Weights of a small transformer language model.
Size: 13 layers, 72.2M parameters.
Architecture: LayerNorm before each block, learned positions, biases, tied embeddings, capped logits.
Training: a variant of Muon for these matrices, 3426 steps.
MLP neurons of a small language model. Each row is named by its layer, matrix (up: input weights) and neuron, and shows model dimensions 245-372. Each number is 128 + 32 x the weight over its row's rms, rounded and kept within 0 to 255.
A block is one neuron, or neurons of one layer that tend to fire together. Before each block is what it responds to, as a language model described it from the Wikipedia text at the highest values.

Responds to: Byte or subword pieces completing CJK characters or rare proper names, often in tables or parentheses, e.g. 李小…, Sheffield Wednes-day, Bamig-boy-e.
L4.up203 [163 107 165  94 106 148 105 150 173  91 222 123  82 149 132 156 135 127  60 180 123 148  52 168 176 142  91  73 104 126 115 155 181 164 148 195 112 117 191 156 182 108 111 128 152  80 133  98 134  85  99 141 130 150 106 132  99 142 166 175 151  96 169 195 132 141 124  57 177 156  92 153 122  90 105 151 106 130 111 140 144 154 118 107 172 119 143 139 192  89 134 134 145 146 111  92  85 140 143 160 144 145 137  61 152 111 165 110 160  93 156 141 117  93 123 159 113 149 178 113 109 174 101  77 101  96 161 107]
L4.up409 [145 158 144 145 113 115 149 107 144  96 181 125 152  90 109 116 192 109 116 125 145  86 188 146 145 100 150  84 106 142 129  99 166  88 152 159  62 105 112 157 149 147 119 116 152 179 158 172 173  99 180  92 132 121  86 107 185 164 107 140 137 160 173  73 125 163 149 145 127 144  57 115 171 152 141  81 120  97 180  74 146  83 144 145 131 118  81 136 148 140 151 140 152 163  96 135 136 179 134 168 177  85 131 126  88 124 115 102 170  75 114 105 159 159  33 119 113 154  92 135 120 143  96 130  84 167 167 156]
L4.up627 [ 98 184  92 142 142  95 157  47 153 191 178 160  82 131 107 134 145 142  92 132 162 188 117  89  97 156  78 125 128 120 106 144 115 115 162 119 105  81  49 148 151 122 170 191 112 131 121 119 124  71 188 106 137 179  84  95 117 130 119 155 140  90 157  81 198 161  38  92 122 128 129 173 139 100 112  61 141 116  99 102 180 119  87 136 152 104 119 102 176 160  72 169 138 124 107 141 104 162  58 148 179 168 110 138 137 202 103  86 176  65 113 185 121 157 139 132 129  99  82 167 101  94  82  78  97  85 145 155]
L4.up636 [140 183 113 105 127 125 191 147 117 125 143 146 145 117  82 125 127 126  90 201 108 135 167 199 132 170 127 163 139 159  88 119  93  92 147  69  86 172 132 130 122  97 158 125 156 197 139 101 150  98 106 109 121  77  91  88 103 177 174 132 150 114 148  60 114 168 112 150  89 113 117 151 134  98 126  72 147  88 120 124 130  90 161 116 126  68 177 104 138 158 116 144 169 115 140 165 124 126 135 123 121 142 144 127  84 186 158 110 155 144 140 126 110 159 128 138 143 118  70  61 164 107  99  88 124 179 110 137]
L4.up880 [167 153 118  95 160 102 153 134 131 148 120 126 180  99 135  88 165 205  80  95 155 109 118 122 100 106 161 106  95  88 148 122  95 164 142 112 164  97 156 113 100 130 100 142 158  87 110 150 137  93  98  95  56 149 110  93 195 135 165 114 109 125 107 139  84 130 102 148 127 162 159 176 142  85 120  99 139 123 124 113 151 148  58 120 193 102 170 156 139 139 113 143  95 119 101  95 124  81 160 127 198 115 115 169  81 134 145 108 124 102 132  54 142 139 139 144  82 152 100 128 146 128 136 175 124 117 154 152]
L4.up1263 [118 136  51 108 187 152 182 130 155 115 137 169 154 101 143 152 164 138 121 116 185 152  89  88  70 125 114 126 159  86 117 119 165 189 121 139 131  99 141 169 141  98 119  89  88 117 206  63 113  52 179 139  97 124 149  68 135 201 128 226 155 102 148 136 118 218  90 202  59 208 113 116 132 103 160 194 127 129  92 138 124 111 189  89 103 138 114 154 136 113 139  85 111 112 112 122 129 133 205 136 172 119 135 149 136 144 108  92 129 153 139 145  70 134 116 152  88 125 158  73 144 144 137 126 155 138 111 111]
L4.up1449 [143  74 127 147 199 109 149 116 125 119 133 138 142 109 112 172 142  87 156 161 122 105 129 106 175  80  43 111 143 130  98 150 130 118 153 177  96 144 163  39 113 149 158 179 131 193 146 115 152 130  94 105 130 117 137 163 101  61 157 142 115 120 134 150  96  78  97  94 133 192  63 114  29 121 103 146 122 121 102 124 196 130  85 128 133 133 123 128  80 108 140  90 139 146 113 105 163 131  74 106 117 153 127 153 119  80 132 148 110  48 148 126 161 128 159 121  92 146 130 179 185 130 118  98 123  88 130 162]
L4.up2291 [112 114  74  26 104 165 131  73 131 124 197 137 124  62 153 131 116 182 173 132 217 108  48  64 136 102 163 145 136 151 142 158 117 148 169  97 136 102 120 147 124 159 144 179 145  69 127 128 158 102 172  80 119 137  97 152 192 103 176 146 107  88 114 129  83 104 133 161 127 124 153 114  57  77  93 199 116 224  86 107 198 166  82 150  85 173 118 143 161 106  86 118 170 124 118 128 126 166 154  98 127 157 132 164 126 119 112 124 171 153  87 148  82 100 107 171 121 165 105 133 172 169  52 138 142 156 131 157]

Responds to: Last token of a sentence-opening adverbial phrase just before its comma, e.g. In this role, As a result, However, In 1845; also numbers before thousands commas.
L10.up738 [ 89 139  91  72 117 128  92 100 143 181 119 151 118 116 165 122 140 136  84  95 158 128 118 164 104  99 125 157 134  60 107 125  99 155 172 159 172 130 139 170 124 123  94 146 220 178 101  83  60 120 106 114 137 130 123 148 114 148 111 120 101 128 179 165  87  85 113 141 210 109 126 156 155  91 121 110 139  81 214 150 167  72 147 180 127 108  60  80 121 174 178 141 117 102  76 178 142  68 131 160  92 147  86 107 158 122 149 112 109 133 102 128 158 132 120 126 171  84 153 162  98 109 140  43 194 101 128 123]
L10.up756 [158 119 144 128 173 135 135 154 204 147 126 139 129 167 166 149 101 234 128 123 161 135 140 165 177  85 156 153  79  45  97  84 115 176 129  94 136 124  94 179  87 129 133 201 169 134  63 119 189 134 192  99 105 142 114  77  90 119 139 117 135  91 125 130 133  53 102 115 168 165 104 146 135 146 112 122 172  61 158 123 119 108 107 110 110 159 157 105 140 147 135 152 122  59  97 179 149  94 156 128 129  79 113 149 110 131 146  98 118 136 176  91 150  69  68 145 165  79 119 106 175 146 169 174 157 118 142 172]
L10.up968 [139 114  81 104 150  93  87  93 165 131 119 139 145 157 136 160 148  96 120  89 104 139  73 116 102  11 127 125 163 122  74 104 131 126 117 104 157 165 136 145  89  70 136 178 181 116  99 124 160 133 150 106 130 131 103 105 127  96 139  93 171  92 136 187  99 102 210 118 161 109 134 180 104 133 102 107 191 115 141 128 102  93 117 167 147 136 165  98 139 130 182 100 134 144 181  96  87 148 101 111 105 129 241 139 116 123 238 109 122 142 140 127 135 167 152 137  99  94 142 123 132 106 169  82 139 180 125 128]
L10.up1087 [120 118 143 125 128 111  87  90 139 148 149  51 163 139  72 139 126 113 121 157 111 151 140 158 118 171 156 110 128  59 136 101 125 164 149 119 167 153 186 134  69 117 103  58 153 221 105 101 118  91 117 145  91  55 125 145 155 100 138  97 149  98 127 171 136 136 148 133 137 128 132 111 133 143 169 115 179 132 135 135 106 103  83 148 110 171 220  97 129 131 155 139 134 176 170 100  63 109 132 144  98 150 184 138  99 165 156 131 164  76 152  81 140 162 118  92 187  91 167 114 135  78 128  57  73 167 114 118]
L10.up1370 [186 128 123 123  84 131 128 122 144 105 152 119  70 161 141 132 152  56 125 139 117 134  53 124  82 154 134 137 182 171 107  93  58 105 108 165 164 140 171 158  91 176 121 126 111  98 130 146 108  88 158  74 133 150 179 130 165 127 112  38 197  76 181 101  59 100 123  99  62 169 107 126 118 152 109 123 152 143 107 153 134 108 100 155 181 165  93 104 119 110 112  76  72 166 178 124  77  35 130 133 151 103 186  93 151 111 111  66 143 137 141  94 154 113 143  59 116  50 135  67 160 171 189 113 130 114 124 149]
L10.up1609 [120 117 132  69 148  84 160 147 115 159 101  72 133 140 154 175 138  42 110  45 165 156  57 148 152 154 121  80 141 145 143 114 187 131  62  93  65 215 154 169  90 192 192 129 150 130 114 100 125  90 102 148 179  81 127 165  82 136 155 107  65 162 160 123 151 105 114 125 144 119  93 154  99 121 137 163 171 141 132 136 159  74 100 166  72 148 136  94 118 125 149 134  77 110 147 161 132 131 107 128 183 181 107 115 128 124 182 155  57 165 152 116 165 143 107 129 169 155 198 115 146 101 111 114 137 101 167 112]
L10.up1811 [131 137 144  82  76  83 181 187  79 208 109  87  76 108 100  45 102 140  90 172 141 170 102 150  24  49 138 103 150 130 113  88 150 157 136 129 157 137 151 118 147 139  66 109  64 113 104 141 143 129 168  95 149 117 166 149 146 109 148 130 146 125 122 127  85  80 128 127  99  73 124 151 118 148 130 119  89 118 131 118 121  96 169 145 115 153 162 128 109 134 111 141 129 117 156  96  91 104 114 105  90  93 152  88 132 121 128 158 165  69 154  75 121 130 184 134 169 136 124 116 108 131 105 130 156 195 127 125]
L10.up2036 [123 114  80 147 107 122 101  67 151 148  76 136 170 174 151  64  91 180 164  77 119 101  92 123  60 121 150 121 169 121  94 101 121 177 182 105 171 113 137 187 117 140 113 198 192 143 107 121  68 139 147 117 166 129  97 165 109 120 155  93 166 135  98 112 156  74 147 146 124 145 144 145 145 157 143 137  97 137 141 117 105  54 149 140 126 132 171  79 113 154 148 137 181 102 136 107  74 159 131 149 156 146 111  90 143 126 124 150 132 167 118 144 171 126 107 162 121  68 119 165 111 109 183 124 169 134 124 140]

Responds to: The final token of a sentence-opening adverbial phrase, usually the comma or last word before the main clause, as in "In 2008", "During its history,", "In Hawaii".
L7.up1644 [113 100  94  81 135 135  82 123 155 157 105 159 115 129 115 105 177 177 108  80 139 123  43 147 127  85  94  76 150  99  85  86 122 169  79 104 190 165 112 145  95 110 116 158 168  78  86 136 132 137 102 123 156 139 107 121 133 109 130  49  93 102 102 177 102 101 156 121 137 127  99 255 155  94  89 153 122 162 134 116 129  51 118 183 156  98  69 137 135 157 113  89 153  74 111 149 104 125 118 145 149 110 108 120  83 140 173  82 199 112 164  70 182 188  80  98 152 145 148  75 130 102 114 145 205 158 128 128]

Responds to: Final word piece of a person's name, number or CJK term in tables and lists, just before a pipe, parenthesis or comma, e.g. Tsurum-aki, Kris Brown |, 2,186.
L10.up468 [131 108 145  92 134 150 128 111 186 173 161  95 158  85 140 106 177  78 119 165 147 124 136 125 126  71 147  97 153 144 105 120  87 119  88 139 146 128 140 139 190 163 109 137 147  83 155 116 116 128 129 162 141  74 121 158 121 109 191 125 176 165 113  98 173 146 105 141 114 206 143  82  97 112 102  99 106  97 153 162 156 109 164 112 136  99 138  61 116 178 152 163 104  60 143 116 131 120 158 110  71 129 112 127  95 103 131 115 100 134 121 137 176 160 166 130 142 163 112  96 190 131 103  90 183 113  98  97]
L10.up1013 [140  51 142 152 155 174 115 124 155 129 119 124 169 206 117 126 143 125 156 166 112 135 185 162 154 139  97  97 112 113 115 167 100  93 101 175 148 157 121  91 165 144 152  86  99 134 178  94 128  66  86 123 133 147 128 158  32 155  92 158 142  57  73 122 122  85 133  33 157 156 100 128 173  97  98 138 122 128  58  82 207 123 112 152 114 133 136 116 143 138 163 136  95 195 126 148 148 152 157 117  90 132 178  79 114 110 131 131 176 109 182 146 165 119  86 142 116 111 159  54  97  92 110  92 171 100 134 125]
L10.up1293 [154 171 138 104 124  95  96 112  70 146 115 140 169 145 129 122 136 223 195 104 138 106 145  87  78 158  62 124  99 119 106 158 124  99 155 143  97 162 117 153 138  99 165 141 165 152 107 150 128 172  77 116  90 121  93 102 117  83 112 141 174 102 126 121 153 109 124 144  44 138 116 106 138  67 101 147  77 184  17 149 103  70 127 109 142 112 150 113 193 175 133 183  79 123 178 200  73 117 102  98 111 116 122 135 104 125  89 167  64 109 147 120 128  87 160 161 172 135  89  66 125 136 101 134 164 134  80 122]
L10.up1385 [184 141 102 115 166 141 183 149 190 116 144 119 184 122 152 138 117 147 137 139 142 103  90 155 135 152 141 139 144 100 114 142 101 156 163  99 115 154  93 157 110 128 158 110 103 129 186 157 120 116 150 143  81 159 110 170  72 121  99 148  90 168 102 122 136  91  87 136 137 144  68 166 107 108 172 122 109 182 115 133 133 122  82 158 121 153  89 176 134  99 133 123 136 197 111 101 117 137 129 111 122 155 201  80 100  76 121  91 140 123 198 143 159 106 169 155 190  82 130 161 153 152  74 102 149  85 163  99]
L10.up1797 [137 139 130 152 102 121 177  84  70 127  89 146  97 194 145 123 140 168 129 164  93 131  70 139 178 134 196 181 146 137 129 196  99 174 177  73 123 130 134 123 160 130 153  99 134  97  99 107 165  64 142  96  57  95 121 117 106 121  87  99 162 161 147 121 109  71 120  64 159 110 144 122  65  86 102 172  68  63 132 123 112 122 111  82 108 148 143 163 150 136 139 121 171 125 136 108 134  98 146 138  95 103 172 133 101 170 126 148  91 138 146 137  66 118 173 116 145 112 125 188 157 163 103 108 140 144  94 145]
L10.up2042 [148 116  89 121 102 160 117 164 163 150 133 150 145 172  81 103 178  71  64 158 114 120 133 110 101  90  79 149 167 139  96 131 138 124 183 120 123 173 135 107  80 133 186 123 109 119 203 130 140 115 143 118  88 101 223 178 104 108 126 129  84  73  72 158 122 102 155  79 128 109 104 151 121 168 131  74 124 126 148 128 183 100  87 142 113 115  74 101 115 101 157  63  58 181 113 126 111 104 149  83  82  97 113 129  95  84 178 139 136 184 103 128 181 171 123 135 152 149  92 110 116 179  72 182 142 164  96 171]
L10.up2083 [190 139 161 113 185 188 116  66 130 149 121 133 183 102 129 133 104 151 111 109  97  74  91 169 102 131 143  47 170  80 163 132 120 134 125 124 117 128 127 135 148 108 149  83  95 197 188 121 113 133 111 126 104 177 142 162  76 130 156 136 113 114 190  85  74 127 123 140 127 138 131 138 112 134 143 131  95 137 117 148 151 137  40 180 158  95 174 121 141 127 137  91  86 135 139 158  78 128 119 176 125 166 183 182 107 137 100 111  88  80 111  90  89 133  64  73 131 118 128 140 136 121 173 147 197 166 179 164]
L10.up2417 [133 161 146  84 104 165  90 127 136 168 130  35 138 170 163 116 130 103  72 144 129 147 133 127 127 162  96 118 133 124 142 162 175 116 150 132 109 142 120 131 148 130 138  55 163 150 217 162 170 106 147  82  94 103 164 145  95 126 118 105 148 150 110 174 134  54 129  85 136 156 126 143 137 129 103 104 159 159 116 159  95  97  88 166 101 145 113  95 114 118 159 134 120 131 172 136  97 176 100 119 125 143 147  96 162  88 150  83 117 132 175 143 133 138  99  84 144 101 109 110 115 183 136 130 176 134 153 127]

Responds to: Year numbers (or day numbers) that end a date, after a month or In/On, as in In January 2005, on 22 March 1991, June 9.
L4.up441 [125 143 116 155  92 120 167 128 126 130 112 119 128 184 103 138  61 116 151 163 142 155 156 154  78 154  65 124 148 132 103 133 147  88 142 161  82 145  73 115  59 136 150  99 219 162 154 173 113 155 123 155 112 114 119 140 130 122 123 148 108 103  93 148 129 129 139 102 111 177 106 146  85 123 111 165  84 144 163 137 159 120 114 161 146 148 157 118 166 121  66 133 174 153 146 104 124 140 130  97 119 151 152 114  99 185 148 116 130 200  99 127  66 128 152 145 122 152 108  87 101 143 123 158 123 137 135 113]
L4.up477 [140 121  84 158  80 110 104 157  92 202 125 142  88 106 117 156 112 146  79 131 114 152  98 163 110 121  34 118 156 164 140  98 121 140 105 137 171 104  61 125 120 148 136 148 154 144 132 119  84 129  47 131 121 138 157 136 132  61  99  68 113 128 139  84 185 120 129 154 130 199 141  89 115 210 135 224  55 105 114 122 166 136 187 177  96 122 143 123 131  88 179  62 159 180 143  92 120 147 113 122  99 206 157  81 155 211  62 119 130 135 156 204 173 105 126 117 110 146  72 140 183  29 111 103  38 133 115 134]
L4.up699 [111 108  58 100 108 126 130 149 156 124 127 133  89 123  87 108 119 151 139  87 147 134 113  82 176 109  76 107 189 158 142 131 125  90 151 151 159  96 164 126  75 140  84 141 214 134 141 126  91 105 130 184 110 112  59 174 130 116 104  88 108  98  74 119 148 124 151 131 167 159 161 111 109 102  81 167 129 147 144 101 151 144 107 121  52 164 128 141  92 143  74  80 193 112 122 135 191 143  84 117  92 175  93 120 206 146 115 117 143 200  96 148 131 160 145 159 139 129 153 109 109 103 113 119 130 107  96 162]
L4.up1086 [145 117 175 170  87 112  96 164 139 148 143  97 205 112 112 131 142  99  93 102 163 168 146 124 112 109  99 121 144 147 136 112 118 106 116 130  98 116 155  99 111 149 117 103 160 112 153 143 120 164 113  94 141 170 120 197 103 143 167  62 180 151 146 131 161 160 117 144 155 132  99  96  96 115 125 167 125 163 167 115 126  93  75  75 174 180 162 107  97 121 137  94 111  76 136  65 161 185  84  88 190 185 157 136 162 106 147 171 148 126 111 159  85 144  73 110 185 189  62  91  73  95  78 144 158 172 189 112]
L4.up1318 [138 135 157  75  37 127 130 119 133 182 137 147 106 152 124 146  99 123 160 146  99 124 120 110  90 157  72 145 178 156 118 175 124 104 126 160  91  92 113  54  78 127  74 135 154 131  83 132 115 121 123 136 155 134 125 204 108  99 167 176 128 147 121  92  97 114 153 186 101 130 107  73 117  72  88 134  84 139 130  96 133 119  98 191 169 139 106 105 132 221 121 105 105 115 158 107 135  66 140  75  76 121 162  98 131 131 141  51 149 169 141 148 201 138 153 129 173 125  55 110 120 122 120 155 114 171 118 137]
L4.up1856 [194 168 107 134 158 134 104 162  81 129 116 122 101 131  78 151 174 149 140 150 158 107 166 137 138  83 106 144 119  81 121 160 145 183  93 110 184 140  78 123 132 168 101 207 117 118  95 161 116 134 100  61 158 129  98 128 118 141 136  66  93 146 106 122 121 131 147  89 123 182 107 141 129 173 143 137 126 114  97 200 127 112  97 153  94 152 133 136 153 128 139 117 137 118 109 148 124 115  89 136 135 127  95 139 105 107  77 157 195 164 167  71 101  99 107 166 117 159 152  50 115  83 149  88 196 173 133 151]
L4.up2156 [145 117  68  78 122 127 117 149 135 159  66  87 131 148  79 159 183 202  85 153 179 112 123  78  69  53 110  97 131  70  91 121 143 131  78 102 174 129 124 134 114 138 188 162 151  94 123 141  82 106 124  89 159 182 118 107 122  95 135  93  59  86 139 128 125 117 143 130 149 147 130 165 132 203 102 164 112 183 177 156 107 109 124 130 118 132 110 134 109 116 157  79 182  54 162  64  97 123 131 107 137  83  74 129 127  95 123 118 155 109 135  82  87 136  98 153 187 109  75 115 134 135 105 191 183 133 130 153]
L4.up2223 [129 138 121  81 150 164 160 161 162 142 120 146 103 136 114 133  86 109 112 129 113 182 167 126 166 142 122 182 114 170 134  79 107 109 109 162 174 114 113 113 118 201 123 118 142 122 130 104 118 100 102  84 148 102 168 151 136 132 112 114 119 102 132 170 142 108  91 138 110 176 114 125 115 134  72 210 132 142 166  73 139 138  89 168 141 128 157 117  99  67 149 156 118  60 169 123 135 102 105 155 133 181  86  96 145  69 129 167 103 128  72  68  92 130 116  93 165 159  77 148 183  95 127 242 130 182 156 145]

Responds to: The final piece of an item in tables and delimited lists, right before a |, ;, comma or line break: dotted acronyms (M.E.T.H.O.D), URL endings (.net, .nz), table-cell names, header codes like GD.
L7.up1557 [106 146 154 127 130  90 135 151 120 126 111 109 117 102 136  88 143 132  97 106 138 166 171 166 155 149 128 178 126 156 132 128 128 170 116 173 109  86 148 142 127  90 115  79  96 125 252 105 105 118 127 167 123 134 107 114 168 117 140 152 123 139 158 177  79 185  92 168  97 148 148 173  73 117  94 117 101 174 127 174 117  90 137  99 168  76 121 126  76 229 124  91 205 100 167 102 120 123 114 117 104 148 138  99  83 136 119 107 115 110 113  96 125  93 124 146 142  78 149 170 178 142 118 128 206 114 110 138]